{"tie_word_embeddings": false, "init": "normal", "init_std_o": 0.0, "schedule": "wsd"}
MLP neurons of a small language model. Each row is named by its layer, matrix (gate and up: input weights) and neuron, and shows model dimensions 48-175. Each number is 128 + 24 x the weight over its row's rms, rounded and kept within 0 to 255. Numbers have three digits each. A neuron's up and down rows have the sign that makes its largest values positive.
After each neuron's rows, "fires in" lists the words (lower case) most often at its 100 highest values on Wikipedia text that the model never trained on.

L10.gate369:114151153103141126153126128168132093185089140133141120174149192145116104141164132132121116107132103142102142164116152119152104114112069129117128173140089174088115161135113125106097130137157120104112120150139136161144146148125148149169135112161122128117110110082143121137135135130140121114141067123146119127121079120122146113124126164141119063094126172144092152117124149119149158089132
L10.up369:115106112131137108114150122140161113101115151068130123142102139116103146154126107185117111158097152098165127136104111111093162119133132127126091137101122081089111161090139108159165157151109097097136128119148117129124128108128093152147119147092143141174142126127150112168097107180121205130111088143173132125119154121106163111096104100104128133117099117080113133136093133163115117119134
fires in: "for", "former"

L4.gate171:134147112143140103113136160093187170174101120129113121115115151108117114127145078079161137113096150136141097129144116166113113117062097100103140109134166135128135136118122126129154131108154110123136167138140126164140117096109143104111162110133099150147127117140156119112148148095117114163141124125153159106120101142165142115091161174164128117140157113133161121125107150165117135115113
L4.up171:173091164096121138106154152124137135160086122056144126117115165106129140131103168153153135131100143115078129093113139172133130151120127101113142172103142148167109124095147092101083135145114122111124114181157109177090116100131176106128163133125146190184131179148129099116162119137166144127102131121112136142122094107108158120119132158120160135095120103103152150138106124139124155175134
fires in: "there", "of", "film", "previous", "us"

L12.gate117:114090127082104121152126139082110088100135146172134140154093119162087177109114150109106091091149130145109111173141138123131130136147176152107157137151148177118113123126125177118143128083116148088112147128087143147121125150143144094138164141165110136125120106166155132126159108095095103109118168105164149146146110139102152111130163110136098141109117122113156095135150117131090160132154
L12.up117:136115136142115162127145081126129121094101130113121128148097136142090205156140100133144128159149181150134132081140084121171147134140118140209118153130156141125117117133170111134116147151134141104114157096132140113110138149145181078097173131126116114113119148151142118114138128146089125134142176110171119133117099139110141120122158138094159147116104129091160116135102105134121157138120
fires in: "company", "county", "country", "industry", "countries"

L6.gate75:138129142148108137118129146195140125140124134121098176102143098117122111138138118140097097107117158167159129123111165145157132125152103136157147094123122126129142111134145135144139125140147152063119098150123139139104113136090144133121087180140119143154156139139129067146091104113103103106127102152139131148131108173096144141177146147163124141126150123132114117099181140151107135172179
L6.up75:137141148131129134125099084129170148097097150126131136134146119125136170133144124082111147131143109145134160094090132145126109106141153116123082135158103112113147120089141165150117122156170134129148134120086111176154138150130133113120112153150120120120143122145083181115117095154120112130109179083085154106138139146100119201117078090189172161121136120121087128101139094146117141125129
fires in: "college", "december", "collection", "diocese"

L4.gate62:108103132136130150156122122125142127116117111140103135153147119156159131123104078132118130052117106141139142110140135126116098137117144118136136158151126143112103143134117128119137131155138139093181140145141098129066160115111109131149132105138111110130097114114130155079120172121128112152128124151143123142123110150112110092132110107144156088119129103117113105142126158135150122122135
L4.up62:141150140162183174123116144118109123136110142167117125080098114095122124153111083135132105143145166122107141086123150131149110139119127113131098115127095114123119135127119141101130110128101106120134122122129126141120167108137140186153124131116111111122165133111139146098105125109119117105138130120098094126121138133160138143086133090137162104167139132132092111108111186136122087146145
fires in: "are", "area", "see", "selected", "season", "sea"

L13.gate79:118159103106124091114143127130117082102100124115138157110103117145105111134128140137106142135136128116145096165136125160101134092100125113133145125123145139157143101129140144106072135156109154147122122153149114145132127127124119169157158104104133147136113135140136121127143149109118155113096104119137120116189115111093136113165142129168117107113121145082105151161104163111133147133115
L13.up79:097092109137162131107142109148153149070130135115174108130106172117160165151106123139121100124122129126145135152097155140145108154110058127120126108144148162090127154102147113115083119109125089153154112135124136184116124132160158135100106143148131145139129148118104143135142116121130083128168115133122123155110175144125125141114151156139134112184134112111078128091122113184127131115148
fires in: "the", "of", "to", "only", "july", "him"

L9.gate152:098140103141146141133147117132129141148140087118088178124144092118138112093148118121126120140126156164144123119121103126082105109131111166133124106101105165125110089133130074143094173150116160139153153159082145115131153128090161143113105151146162182122153103126144140091137132134103081103140139142121106150108101114110156154124147158111096120093070138153146128184146140097130148103140
L9.up152:103130137116114145138125094122103138124136135111085122136154156175111137092090118142164171119110185103123130124111120116117116155139144110090120105112132162142148145117151147149162143120123169117147114096194138159157120130087076133141122135096141120137109132108150172121154202137130117124113082136132128120122172145150128112142085130122139145142161117116167158116125146121087165137153
fires in: "and", "however", "so", "they", "soon", "themselves"

L11.gate430:119143146119126148093153082126131127144087110130107117100135150143121142082108120125158100104126146156108142117120150154127133118148152161110105086137132127093121184186120166093125129073132144144105076115146176127124148145137152126119158115149135132116123106074158099151138116118116135115136109130120115152149110140146142111162105121141091142092139107111141140109098122122082165126142
L11.up430:143113112135109099144151148133108118115104085083156172148153158129117134100120139137124162159121137132133181167158065138159178140138139170139126116148132059128128119132109149119111118149126127095195127130151136127075151128107139162162123095099136112130129130107131084158118147167116156113120119148135099141124135135165154170099096141115088105088090146132127148157095117131165118144087
fires in: "for", "former", "forces", "performance"

L8.gate188:139142129079139098115138157123133086145127132107125138152126137147125119099143130074127139116127143119142138135127136123125131097050124133092133126100105137151104128102108150106099147153160146116090121136157129174107145084100153111127158113163138106192150109136074139150151151132120141112090132143089126112138148156157156109102152105169116084141116172132152158124121133115169142105109
L8.up188:108113115144131123101123113131109141147145127125127138157130126072127087138108134093139129098131100129177114128126100112157127094110157161146125119114124114083130119081135149113116159135111137112115131178171135138104106135113157097148123146150125179158175111148117151098169100140143087144099100137107134127125141178154142135147139155157094122122143144136133181128154128129110143135124
fires in: "research", "during", "result", "resulting"

L4.gate116:152112116114128122144155118084111127101121105104083118080127135078121163116110124104125143111104139104077117185117160102134109128150175144129138114120107129170119146145142152111064136127079133101129126165114118112087112118076107135109133149077098118096147121112146123065142145134127120134108142154110138128105125168143136085135129108125110126125133117121143122100128121151148094178130
L4.up116:098158134137138128134106164149129125168154130120136173093136149136142095143148122139132109076150097136140132111089137123094123199102158125119144110138116178141127150114154133131172131184149148117121093131126101136111148131112109075112121122064126088136113131090129151123136142094131135142149130169126086117111148140077135154110136131109125144128131110123126123112146143107101116127101
fires in: "season", "several", "s", "seasons", "seal"

L11.gate292:129119134111149116146137127134142119142140145123101095155134132128124106129116136133117152128089122118096070153145125104148124082132107122106157116142145131152147104095122118102138186112108130123088125162084131136192123119109116124156164108117153108117124114137139132149132123081161104108108162140113125122122148133152166115101127154119107094138118130140084121114174088130124142150121
L11.up292:128146172100133157126117112155125096176097121114145176116130099113126133138100120159157148113081127143126141155132102133107139111122139175125150156115106130098139143139133104155105126094124132118108118132123139147115165114092179152131134105151131136159121133117111093168138128158110108126108117114103131147112160113133134083139077131113120133137159143114143142118107117130108140135123
fires in: "to", "of"

L9.gate242:108142103123129130135147098147134157130120169130147149152142167182145081116116137119095140160155111145110072164139128111073110100104128133156181129155131174145098110119122128147141143152106097127122124162101147115091164113163110114138109126057154120145143071137075151094146116153131144094110162129099132118123126144148099096087124125081118142126128151118135153133148131121141143108112
L9.up242:087128147095158125166125117124127153145161163120126109170140143094100143147121097130141143119171123161137146167168121123176148140092061135116121067118144107120091105146152096160083141166098148146131110097119156134139142113153135115093149097158124085125136137116130151064065125132153104136108101131119150148108130113120152102121118127120165095118125132117084123092120100138106167164090
fires in: "out", "back", "background", "down", "outstanding"

L4.gate353:105115144171125157127122100100148128110109127115135140143148153149137121114105161158090158141169107144106155102133092103091114092151117130129130130150161134143102137121110121137112128153117146133111119164138131095131162117127086124066140120126161139108164122114148159128089175116113158135150098134101118150126096125092114124073080114132152102120170109117118156129095110059141133089098
L4.up353:170130142143129120150138107142130122138130141141131097158119158122144108133078123132135132114143133184092152133158112163123151137125130147110116141102148180123166127141122121143143144169153107073153156161132111122201118124180117147152157109147136113118125108113139122155150137108091138117092121116149146194115077120129078136130148147105106121098139139149145145121128096082093142113127
fires in: "been", "held", "hold", "holding"

L6.gate511:121131116108142138139142155161070130136161126110143102158135143137150124106105154122127125098112147093097140114153144157124140170128078139176125135136123161160169088133157138128140109127112107129121144119138094123084170155092146115160141128135147128138147152132167132132183116136149171098136161137148135118136139181141152103127111110196113125131112124164099134126149136115142148121145
L6.up511:090144156085112096099108200119115135165122127124165109119129154125136109102073132126106085141122129142078113095130080144112135081129104113127130101127084139146147142117120136153109124115122098130131104129087129120127172118129167120117130132114127109137156089149149184102125178103116071123131150100121124158124166108126116089167125118122133190138140102150113125158156129115088151149125
fires in: "where", "young", "area"

L11.gate135:133145133109137156064142130084116102114086120130114147099093114136119095161130122096092110104086138124088098191077109122128148145086103114102184141127111147100114118135078155137118120099150136121131089095110145133120134164154156129128129085093139164111136116142149111110105149109130142113160155120115124170113128150096146081053147110152126142150131137126124106117156116077123137104118
L11.up135:119128152103111122111120104126138107172110148138148119126147165128125113172092192170077151129157105113104121118155134100133118149115140118120099135129149114141103141097159122129140123129101145163161121147136136133120113162110134126138137108136119136134139134169142099153106135102135103141110135113128114132144108185099157126150189193135130131118116122131120116136155153173136144084106
fires in: "not", "note", "notes", "also"

L4.gate56:137182165163151165150147079128131153095149168100099142143112123150137123142093086161115125147082136129156130162153088132151155135128180187155098149142168157123140143090104129116127140128114121125128130123151150110125159136125123098131132144121098162122145137126125123106134137128137139129141176163121125102142096125139138142160157156094117132092118113103150186114159139181106119146155
L4.up56:160139080127128186117157137143165152146081086145093125125112132137099137128163066120134155152178129086118138129141113165169161139122095155158152103156147128127131137117122137111160158083116088093124161147090116203149143111103136139136142142140101142116102130170122124115112148117103099114097111114164143112134085144118101138152137128149114097109116136115118108092149103180112164087129
fires in: "people", "cultural", "government", "department", "secretary", "collection"

L10.gate349:133147078115172168143175113107125114166139136124131148092108115133137156147126115125099108129128105150127106145160118159148113083123127107172096146143105139113119163119108149113141153118140121117127145152137170137132140089148126137171147131134167154143113162147153126122096148165146097098127111126132157162177104155132144132148149176129110135091117092117133163116118115146075089162155
L10.up349:119127117095118147127117154100146108134113112104138132119095142158174121120152124119112104117147133114153132129116107120135149111161145110129166107163117121149164087132129122128096163114121144168099097122140146134100133102161150145168135123132126123095117124127160121133143109137098129113164131122120167133163093114149086103171144139101113106144125108146112160110130123104154112094105
fires in: "minister", "president", "government", "ministry", "administration", "secretary"

L9.gate501:126125147157129144144140140142098137112099107156146111150150158129109162143145124094071138127115169113119094090088094139137123146117154138171137146117150134144154123168115120128131120131132101115143141100156123179155162122117106100142135139154127143149200138164159162078112087134100106103149131148102112143101146110105132130163114091147179168126108117107085158162155136130127133125143
L9.up501:122159166158134129126129095112139114105094182163096126112153122099154121131107087097171118110148113160129117136159127109079101104100152137130145129161172130129110140145096133140117102122112154146114144164124097129156146076170132169102093098106137137129153079118140129108110120128198132132120151164135136125109117122131112113141114076151112158142157107147136139108163072083067184104120
fires in: "been", "attended", "area", "against", "become"

L11.gate444:099134134089153157135184149129129097146041096127163145160114134134116160127111110135140145113145138123125093182137132138147120108125136096148095134139123151184118112096168113138114164142144096119118083138144130143137113120119094116107108121172163147136130107129145114084117145091125123102128099113124111106137083123156141168132108103124123120104130093072134143117086157113121100128133
L11.up444:130136117092139124133122155085131155141094116154169118147122095127187146101158071118120129142167136095126109129112148141178106141099153102153097105178125143140145124123152136100080156103105106109130131137109152130180096140157132110086132123159127131133121097101159112098085124091128144137105126125124104114145116144127097116128141121129140108108150109110160145172150144106122112157124
fires in: "are", "area", "areas"

L9.gate105:121139127115134140142125102127153096077134128084101159100144121143150129132146106118093130156128141090091141109125122154131143085164139110151174137097128108160107088105171125161106117127119142170138105142155146128099127151103101096143107127106149118145148109126113152135159120124093136128118158125068109157131115156113134116123116150133154138149178145105120108119151157066140150127129
L9.up105:118104141148108192085108122132156156088128148152122097126149122144175119153104107071106148153112128145122117105158162117206154160151179135131133088105141137101109121131104144146126111182139147070109139136132128116111120171110157117123122138121133118121163145130146140137111159136121148120148150145110121103117088155140085137141133137147117081123091093150122140137167126149129130098143
fires in: "her", "herself"

L12.gate443:170153143139115154109144144109120120108068168144129108144160162161133173153187134120123140190148158142132133108135142105102143121136131123144115148118103125105139145145092125090138137138115151110165090149143139136127174159128114123114128123111146139125146167116122146147098137137090121102107128143081111130155141124170136125108149153116120110073104127103092122115066139116140123137138
L12.up443:106103101120112099130148109102106161071156120139146111088135179116118142114129114136089154122182122116125149143151126174150118135117142150160127131099119122108068113096083163120167084149139124158122101133165159088131159112153046101138124117112134080155130144091145106108136145106115120129120137131180107110144129141125121141151094088118082184130091100086148133113128135104156133177160
fires in: "in", "at", "medal", "born", "basketball"